config.toml
d_model = 384
norm = "layernorm"
norm_place = "pre"
rope_base = 10000.0
qk_norm = false
bias = "none"
init_std_down = 0.0
optimizer = "adamw"
lr = 0.00155
beta1 = 0.9
grad_clip = 1.0
schedule = "wsd"
batch_tokens = 131072
MLP neurons of a small language model. Each row is named by its layer, matrix (up: input weights) and neuron, and shows model dimensions 128-383. Each number is 500 + 25 x the weight over its row's rms, rounded and kept within 0 to 999. Numbers have three digits each.
After each neuron's rows, "fires after" lists the tokens most often just before its 100 highest values on Wikipedia text that the model never trained on.

L2.up392:507507491495495500482520497533540501486472467525503492472516495501480497508514524506534487459528512488488553512507468456465498504486511497537471550532509498501485523515512501482491516484510501494503516505483544500480502485496451507465495500498515517516519483463504474496515500505511490531473486489509606545518502526470529497497523462509472505469454555463487492533459483513543525463506481516461475492494481493505499465525484492518540551492488483472504488490490501488474477482477505492498514491510461519479538536523523506510538499496566506531495473513497496459501519479461545498494450507502497516536491497546499514563448549501534509489510496445491470467520531480479484537532488530506475512529493512490471474479493475514554542423518486545472483504448499490505528440495480
fires after: "3", "1", "0", "5", "8", "2"

L3.up225:512501555456533500493483483482526478500509515495487501505514511509515467506471464472435516477467528488504517481482512528496492533511458484485512462476554464501482509466489491501512469492490465475514464520526497503524511506529471551480507515530494481502546501500469472496479504480490542469499475485475510501508475499497471493528490509490534512459515490532505460477480491534505503465521478495495541511478492495494533515494497466504480525517444443531472496445471518509511524497520494449520455496510513465479478484500446511505524479508554468525455439522495499479508530533473532545502474527465436494538490493564496544544519501496464488495555455510474499514509491494493533511469516559483492513504541503554481530517545465495528522472496461476469503529511537521536507492494474
fires after: "==", "===", ".", " Preceded"

L3.up283:482516553504469491519501532469490491524498489509472506519494472487479501513497520529439515495459509514509524452455566540467524517498419568482458449515504503449515513498484479518515523509446488504505493472503487502494527495606535478513532521553503492504537477513443494501506500469525533500498506448472483485503474449478490525478479475532482481476498532561486500498506491495549532497527506524505512495520492473455551455518532490497495495477500483474472490445466491476520498473484495489516483508470483465533471520540478524493505461494497537493486498514500479477497514518492492496509489496471516480494506482481486474485495483520511485510533462514478495472480500419499513509498484529480534491508514505486490547526512489481514493518484491510471508495493466498508504530434482
fires after: " was", " were", " is", ".\n\n", "0"

L5.up888:516479493482511474481479484554518515522495515491444461515549466475506486488458473502474510489514521494473519489526515501473501513515489502511503507498470513491474499510510527529487487519552507482502501461492466536509513551489497492485511496503505472484522514492517505488517548444478532495467505495550447483442517537537493533527507514551509521515487525478512513503514490472560500528477494508514526528476521493509488535503489528496493502484506488554498476491514492503537521460490519462471492501519520491523485562479479505480498462548510440500486509523501483495501457488471528518479458507502500467514488500536528551517454498447526474473547465532524504530507503498522493495484485546563512538502576477506516508498535478494537467482497479450518515494470463538518495484499495
fires after: "0", " the", "-", " such", " as", "2"

L3.up661:455493518468521517488513472535499509528493506459495505487478527495526480475537475481528511482511545506445505504502489484509508493484537475539505517469459450490543550469528508501514526475521501503541515528529509478511503482500463482488495470489481524508513547520502467482476496501501506501498493490502503462521494569507535526494543530564523509487557475507489504467512514469498486423498498494451471531532520481531482494527453497548497548527543458461498511509485496449503480483497493502442493507531488493499506508511506539526494482530492455513467471495491532492533503520497485524508499504481521553497511525466535538454480523462535478505507515472465530509527494512480487463502485502496470462522522484465534491478527522482523478506494472503500499524500500504544495490541478
fires after: " the", " The", ".S", "The", " No"

L8.up808:555458492516480426495550517497502507531528482506491469510514466480507495515527472499483472493529482522484530501506473514482522505511445479474508508451502518451516506469466522501491460495484452482489522483490451501499500549513519520521496511519486459516520484493468502522480498469493527463497477526494484462488483457478513532458468502518531549481523581495522490465504509511519486491501490479483543547456525481503508496509466511492514560517489495508493524482466428506501490487485502482492482509502496474494479448489498497555494493534588477503516528506531482521493530500510487490527467532490506484508548514518495497541513451441467467486511480486502518508526513497518538505548489503467504452508500485518511536507490495508553518477526516496454512493574482510504506563495487
fires after: " G", " B", " Th", " g", " ch", " t"

L3.up852:521478508474503503490493473545505518540518513498487503524500463499494467503543522496473484507499514518502469513503506472479509484497492527478434502493489465462495496472497508509530460505540500503485509518470494511516516552517526508478486494529507512505492472494452501515530518506505509466553531502450517542484514465516534532505463520482509496480533509514465502465523498529529453506493479507497481479494521504495502516472489495484512486510498425476481464488461474465539537513474515505526484474522500472465523523494437451533525520527554518464473529527458494516485511457495518509501485496458499472524516535551553516493514476488473485492497487493548517478493507474438561466460498456468473534507479494466487570520483508505506518530497507485461504483472481507530517495469471
fires after: " the", " was", ".\n\n", " were", " are"

L3.up807:489503524489494454474455494505474516516516477538487535498505521487507522505492475471518498543507481507427502516496469517464511478528494472491536509510484510497517497503456513488504462504488507524483464468460517518499464515512513507493576455464484538525545555517505471495466500495529480518533499499517481498507489492501494558492479529511508500522530508454516498514481497516487487491495512481518484488483513491527477529475492488497488546513519525534500478487500508479485476459486531463446484480540473465503516474522475489565479497516466463485472500478544524477554457483508529483504511481491520519504521544495523522528498507512521474469521553485473510486549538528494476510472509495531504500516550496433468537505547531495514537476478508516521526495494451526510460480504493
fires after: " the", "id"

L5.up479:536507515473526480515515425486507496487493497516456479521523482483482475500530472472500478478492516479502485492528493501504518482494536478494526477517528477492518530523524528474483460506527523492495509472509520528521507531521506479499535477486466493549485451527521453511465488475513554493503517539512499491497527506503486514526525525528508506487508523515518482492432493510495474503475503482486541553500459522497494528464474493533541516516455437505507469471532501467523513542536523481471460499519478481493516523478505445488495470511502461516491476510500484529505491496506504532486506509498509549492501496508516541535498491443524480472521468469501467481538495509496532443516513476468543542495476482509521503504494465491520488455507474471492483532494501537499493471510508
fires after: "1", "2", "5", "7", "8", "0"

L8.up406:478478510529511510509492513522480499543461532473501496497527492513471459458483473479469493509470461501486479483498494512471515447521503476510445491485490509507551503496478473535475491491493538499479468480480453462495510486513468541507492517516518495521455531502485495509490461439488521492441460540507483564527497496484493471524523491479493472444510465461473508475475519534466483453502536452484528502515507519505568536515480434542489475484520497496483496523486503490485457506505520517504488549464527478497492495514467524533485488549493497491479466546486529535514472514485457551520505506473513516530493517479506500507502494488454494463512501514489514491511474511502523474508537546555539466492507510475495529509479533476494527487491495500536517463474496501543513529472496
fires after: " L", " R", " D", " l", " d"

L8.up963:483536536534493466504497486467479507507533512524517528527513475507521439504449521516497513523473498525499525510539492541451584533497452496475511501519556528470496508524508452467485507495483510489533499484520494499496459462525521485506472490503488513525540541500493532484474490459540533508513499468476532490522515469504475487491518505483514527482536499511503471467462527506500469480477488488528509563479505521499535504489500496497480514480470518493479518469512463507488463539524507487520500497459534537523482501545419473465507473510510474545488495478483510516469523493497511501486483487500484485518479522520510508510463531470464475482492499470510518469497472537514510479484527515462488475473506507510470498521514511561515477505476512525458481487504507532523474515491512
fires after: " G", " B", " stud", " she", " b"

L8.up145:521492535522485480508485472522465520522466522504482519475528482474523512532465535490510477474476485503486536458496556465493516461500503466477525499484504499471503481502507480489480521457449455461500506452481529489508510457529553494483554501490553531545515502509522525467520471464521494470438480499512509497487475500512474515511481504521476506497487461511483541480515495483492496468517497496511508514512487485486526504518540494504491519528457489484479471511559490476500517437521480507514509475482486478508545500516465495564464473497475478500515494481480447500536517497484507535482482475516516470518489477511521481518522507510469505486492457486510521503532482513506451455527475476501523482565500470515487489510527531470537500565505455512461519488528477519492548524492513
fires after: "1", "4", "or", "en", "er", "ri"

L8.up787:507428487497484466528539470522493512453495505448466505552528517546475522518451475445483479492507472506496480489528508506498504533512499546478491509557535513473504551508460491484506482482498453482482492467492471487495526491499502520499516487511526477504515550450498472493512531492446544496472484470505479576547536531536491493469479498517475506516500544487540478487471480467455509519494491475520506499533522490492515498505495520519505477471472497528482481490496438517479494546478513488520501506536541486534529519523492529484540458506522496461459494551524495479511483493529511535527534501492465498522490508524486477501511489494537488485467522502484537465514528518511485538487498510498543479533523495473515514536504473504500493465472476507466496471463482513509515512450515
fires after: " B", " D", " d", " K", "2", "D"

L8.up566:491508501474516463505495512496450488540485516532475472461537484532490497503481507482470479521485487497486508480487525505475532514540513507512461457518491479470467557496510532540469534489498470476480515531514477532449514527498519480501473513530496497551493502531528489514478507521489511494522478518510536493500496463470456540504494452476470482435515492491459506554491496512482478473462530532495524544508559481516517553532473512516524521483546464510516522495501527484528471502468520511496467479480479548488523476503489497491488486527513489469493502497486470481525511465500488483475505475510508485525512499524466500479474491497453480456500506528476530511518483462504524513490505473511444507517495510531506514523536533496531502463490502519514497523460503505506492458496464
fires after: " |", " N", "|", " R", "N", " was"

L3.up93:528477555465532503500485498532500499527467532535519526478504531480470481535473444489460501489481561495503483486440525467478518548505480486485478462497563503478486512473481447527523460495506480486506480509516471517516505522531506502493482536526527463491507534529434451510480539477490515473512491490495477526483496504463485506503500477494540498463507534517516488535482478497538506489538482495511525504481461494477533506535483474481442504516504504518512543501508513495504513467488477490507468500515506463481458498532451525485474478506541500483504515524509485454498530536495501485544518474521448502502452487526485525524545492523460484525538478475464528514516520443494469522472505510493486497531506515490499560511502499518484522503486521527488492484508527540550538518500461
fires after: " |", "==", "|", "===", "."

L8.up913:489487474514516525518491535497495554520481478490511465500453512500529512539517451466506513477514503511487558507500538543519491498487483506496453453552508506452528461534512505495477507504466485488543526532457526491531537444512523499503477551500481526524498497518461457496502522492543576502490493503483512511516456509498513528522497543510481499548492503513491563487452497498516498492464495457485489462488546491492503490455470473540517522532508537459487491514483516487527454516501499489496484529483494467504494478499512506545456508477501467520528522512492512465540498508501473520496539508491494502509487469490484494513465531493493483498509485507460460496507501483501519449493512479554485492523512494498523508536538519517497523502493486485514500518513512474487469468456495
fires after: ":", "0", " T", "2", "at", " t"

L2.up915:516492500524492490542536506489523542468478535521525509514508508479487548496452499521495507508479495477465522522492502495492500516506521506506483513490484482492515507463499498506498521495476498507517484507502493498491501525504548468516490488482465496509479516477478483463499498490505506472522563495475549512526463481497482503502512518509514530488520574511485520449478513549505466471454478528462518517465526516524512487498486504547548496519504441496515492445490469519438540494500537499480507528468463508477517509488482481483502493477573503498462456510474505519497505440459544502529510456515504551539526453493481483565502513468497507492496513482449457483500474531485511491475503463501501491499519493519497512475519545478512513513487531484491520460476497512473529468482469
fires after: " ", "0", "9", "3", "5"

L5.up1056:513512481475469500484485495460500463494495516497479492528472492496457502499487500484516454461463489493480484528483521491506534475503537486521509529507496512518496454437512531493522524510427508541493489436454531535462502498539485454484509509510552489495501506526489488520502490527496509504495511509482496477517519527457492510470455558524470483518521504513506499514489480503463492503509450484522540541519518504492495489512515559511498494460497481475492511526539478451472504513506464536520485483466512462520488522474479503505501485523502509536509526469518483464490546507460492495474480515493480527489484487493500482494514527479523475465494493528516564460505499496464507500487482487515493491480503539520481511498507573496556495504565486514497534465505471507443496505492518
fires after: "3", "1", "2", "4", "8", "7"

L3.up1064:490507499490531513489509511505474487525444535475503510470469516501466451461517476520491496472495478497487472507500501485511543542471495503470460466521584442512467552454510537489496536481499525484507531511511473517549518514523470495443474514526507492491486511484494530482456494517494508521521509503503509472549483516494480467492518510464499446496473499479499469507466509492508507478512469487479456493464468478519515487470504508497503510453463507486541513529500506529512504483524460476444485521530514494518550518517527502476500468519505490499504523533477522539516520474496551512508460517427468512496550483527488509516505485472464480516522469482535509520507474479490489543439477497489493488523529463507481539470518526499470559477527461529518490505434517548502543475477489
fires after: " the", "'s", " The", " his", " He", " was"

L8.up708:505509498473504484534489527466526550585514477480489509488510476536500513526445470529474513548512489543470486525471464491463514540493480498488479511506484498488456471460491484532485488505496485476462506507504494550508487491508522502508492526517476494500522540501484531484530476491500550454480474475483461517486483486533496453505496461501506482523477501512539494451463484501541491410492498516485538506495477486499523489516500497561476569528505495502523527482528496488506508485515494496509509488518542485465476502550471522531516547530519502497469524521485483479498549509544506516509502521519463503556511515517472495490504521501441491519512507524489504503527485491525475444468562486452517483509454477439490514496518465449495517525507496512481494493522522525508494530486472
fires after: " D", " O", " d", "0", "D"

L8.up627:482507472482491464514479460465538503540476529522508545516487467478476444486499499506484503480521484505479540511470494523517514505476529535472506483489491537496498505496507489484500499487471519522486493512537470518513516477513475457456484464493468510500488500505497446552496534461513495526488496469503488487510506459470511512481503478462519475495530495473500463498486488512518495504494564484484481478503481492525499540523511536494487514519496458526502524458521525510545570462494509497513499504521534500558483536558455451500504477490532505477533482492488454525533456483470509493474489488501458480514468498471535508548484544498524480471523504491480506531465490506502525509470446525486527513537511513479468508530472479455484545508482520489496502459534480540515471517520471
fires after: " |", " L", "|", ",", " H", " and"

L8.up418:527464535480529508515477519468532488545508510505514510508519540490514464546531474490539487440520513488500515506490498465490525517486474514472523506487497523486490521520471489496495484509493495485515515486502477488502524456535513458488484522561514526482509454500468544439514491499470501537452472499477520509457500505528490470521500533514500463528480479461498481473433510512533476514463516530514477499479506539464511529520459459529457567495510485515515454483531510468506531539513481525502509537495504546497533535497492505520495469539460490510484520536529425483509487532488536499499486496497477520485453464500532545509489493486474486478510484499481512500488527525514558455509461529517489485516523459441499512463495487500520483488486472491526469519552497543545533539480477
fires after: " l", " L", " H", " sy", "–"